Part of a small language model's weights: 13.4M parameters.
MLP neurons of a small language model. Each row is named by its layer, matrix (gate and up: input weights) and neuron, and shows model dimensions 112-175. Each number is 128 + 32 x the weight over its row's rms, rounded and kept within 0 to 255. A neuron's up and down rows have the sign that makes its largest values positive.
After each neuron's rows, "fires in" lists the words (lower case) most often at its 100 highest values on Wikipedia text that the model never trained on. A number after a token or word is its count.

L7.gate456 [150  86 150 183  94 155 110  89  92 131 154 144 167  47  98 146 136 165 128  93 143 137 144 138 101 101 185 100 153 147 105 134 123 133  85 106  80  91 143 132  85 155 150  91  77  98  92 152  94 150 182 130 154 116 111  68 125 152 199 164  81 101 127  94]
L7.up456 [162  73 130 126 142 131  91 133  81 154 183 111  85  79 117 186 114 189 136 151 154 141 175 143 152  88 143 152 133  77 127 148 146 116 100 159 130  95 147  96 141  92 163 106  66 121 102 146 170 105 130 187  91 154 156 174 172 154 144 157 129 187  60 111]
fires in: "were" 32, "was" 30, "are" 11

L7.gate606 [103 137 150  95 125 108  82 155 138 151 157 135  72 155 182 121 110 112 151  93 146 161 155 124 160  83 151 131 191 119  89 121  97 129 110  73 153 141 104 172 105 114 161 152 173 127 130  96 138 189 167 107  98 104 176 129  50 180 107 100  99 158  83 175]
L7.up606 [ 70 205 157 119 102 188 151 143 146 118 103  93 100 128 164 117 183 110  85 118 151 106  68 104 118 158 161 117 147 160 151 120 140 172  97 140 171  90 172 118 111 118 123 157 163 151 120  97 130 143 141 160  89 122  91 105 148 178 155  75 176 157 152 170]
fires in: "has" 31, "have" 17, "there" 8

L2.gate669 [175 147 105  77 175 128  79 118 134 128 147 164  88 157  94 185 147 154 139 177 183 164 119 104 110 104 114 101 138 133 119 159 134 117 112 109 170 144 103 150 156 161 112 139 106 139 124 165 118 160 135  96 127 150 152 135  78 190 107 120  59 171 136 141]
L2.up669 [168 144  81 110 160 184  80 134 145 159 133 129 138 121 142 141  93 123 116 130 120 174  99 159 138 121 148 172 114 163  87 154 160 158  96 133 159 174  73 117 166  90 160 168 100 158 156 143  75 127 152 153 119 160 196 178 107 144 128  71  97 109  76 133]
fires in: "both" 21, "each" 12, "some" 11, "this" 9, "same" 8, "early" 7

L4.gate23 [ 98 115  79 129 153 170 148  76  90 157 177 130  89 117 106 161 110 131 154 173 139 108 176 136 150 117 108  72 161 156  92 121 160 186 108  95  89 178 200 102 106 152 197 119 169 169 124 124 148 132 123 170  94  85 151 109 131 124 159 139 135 106 139 129]
L4.up23 [104 142 101  75 145 179 131  95 130 166 121 147  60 140  51 107 147 140 145 125 105 150 147 129 126 151 180 158 140 146 155  94  66 150 102 109 146  98 167 186 200 138 114 114 132 148  94  93 141 114 164  75  94  95 134 101 201 117 127 153 177 133 133 163]
fires in: "had" 27, "has" 13, "s" 12, "have" 8, "having" 6

L4.gate478 [ 93 128 137 150 121  83 119 150 148 106 113 130 119 156 142  88 172 106 105 145 144 135 137 129  91 130 143 133 118  80  97 110 185 157 124 108 135  99 132  63 155 143  50 106 134 152 177  84 213 106 200 154 131 103 129 152 139 167 173 130 100  96 131 137]
L4.up478 [128 133 132 134  86 108 180 138 110  79 147 112 124 202 127  89 118 150 141 138  99 146 115 108  87  94 125  95 110 150 112 159 157 155 134 105 191  93 147  67 144  99 125 170  93 106 163 100 109 129 115  99 142 147 117 121 151 129 180 156  97 123 143 106]
fires in: "he" 22, "of" 18, "she" 6, "also" 5

L3.gate21 [169  88  93 114 129 166  91 111 114 109 120 158 130 144 141 162 138 122 100 145 117 147 150 135 140 123  92  81 137 143 146 131 112  97 109 152 153  82 109 171 110 128 104 110 119 153 145  89  95 176 172 137 137  98 111 151 112 179  98 138 110 175  76  96]
L3.up21 [104 121 138 106 109 156 154 120 137  88  67 112 168 133 154 131 100 157 108 150 131 153 157  57 175 110 116 112 127 112 191 185 218 123 102 155  84 170 254 159 124  99 102 175 141  96 165 148 175 131 144  91 140 137 132 129 152 151 140 130 181 114 127 144]
fires in: "and" 39, "as" 39, "there" 8, "to" 5, "did" 4

L3.gate274 [123 170 151 106 186 141 104 158  91  65 139 200 103 183 177 145 135 143 114 113 139 101 118 121 121 109 113 168 164 141 157 139 116 159 115  94  92  61  85 137 177  92 116 154 153 135 177 114 119 100 120 105 124 108 126 132  98 134 199 133 134 160 125  90]
L3.up274 [ 93 109 104  94 123 143 144 146  94 111 121   4 136 140 143 117 152 159  94 132 152  70 133 103 141 139 150 151 174  99 146 140 204 172 186 158 121  93 127  78 165  50 100 124 118 120 144 122 126  99 172 149  30 138 154 126 193 151 142 123  59 121 120  80]
fires in: "of" 42, "from" 10, "she" 4

L2.gate120 [147  96 125  89 134 110 132 159 149 178 204 150 169 168 143 103 149 135 178 119 158 132  92 116 148 118 146 104 149 107 102 105 169 146 158 140 212 155 120 173  85  91 161 144 156 110  89  94 133 135 126 165 138 158 163  86 109  79 129 123 112 141 149 127]
L2.up120 [109 167 142 101 118  89 120 105 147 102 163 141 154 117 173  95 145 121 106 122 168  83 115 113 180  53 117 102 116 148 116 129  98 147 148 145  84 112 183 138 183 125 144 159  96 151 148  74 148 118 157 121 130  70 138  96 164 133 183 106 123 196 132  91]
fires in: "had" 23, "have" 20, "has" 16, "served" 7, "played" 5, "area" 4

L9.gate583 [ 82 104  81  59  64 154 146 103 131 133 108 125  89 121  96 160  81 111 101 114  89 140 134 109 160  98  60  91 125 119  85 127 207 167  71 125  95 141 168 135 135 113 126 159 131  83 112 120 122 153 148 169 121 102 117 166 139 161 118 161 140 148 103 105]
L9.up583 [114 128 122  72 116 137 110 180 119 192 171 125  83 156  58  91 139 165 130 130 130 132 167 155 139 162 106 169 102 124 122 146 129 125 133 133 140 120 143  97  92 130 158 115 109  81 155 177 149 183  91 107 108 122 155 160 122 138 120 138 164 125  90 112]
fires in: "and" 21, "have" 11, "also" 9, "was" 5, "t" 4

L7.gate318 [156 162 109 171 170 154 125 174 143 144 157 127  65 179 124 164 143 161 148  82 105  77 158 179  83 145 116 125  96 137 142  74  81  37  88  39  85 151 147 178 136 132  93  80 103 124 131 147  80 121 118 152 151 158 186 149  80 117 134 119 107 114 150 109]
L7.up318 [123  99 196 122 106 144 124 182 120 104 138 131 139 110 144  93 172 130 128 110 118 101  95 169 111 146  97 135  73 107 158  90 140 119 160 105 102 147 171 162 178 150 168 170 136 130 143 154 131 129 142  95 143 151 102 123  74 133 158 149  61 121 138  52]
fires in: "of" 29, "for" 20, "on" 9, "public" 5, "and" 4, "s" 4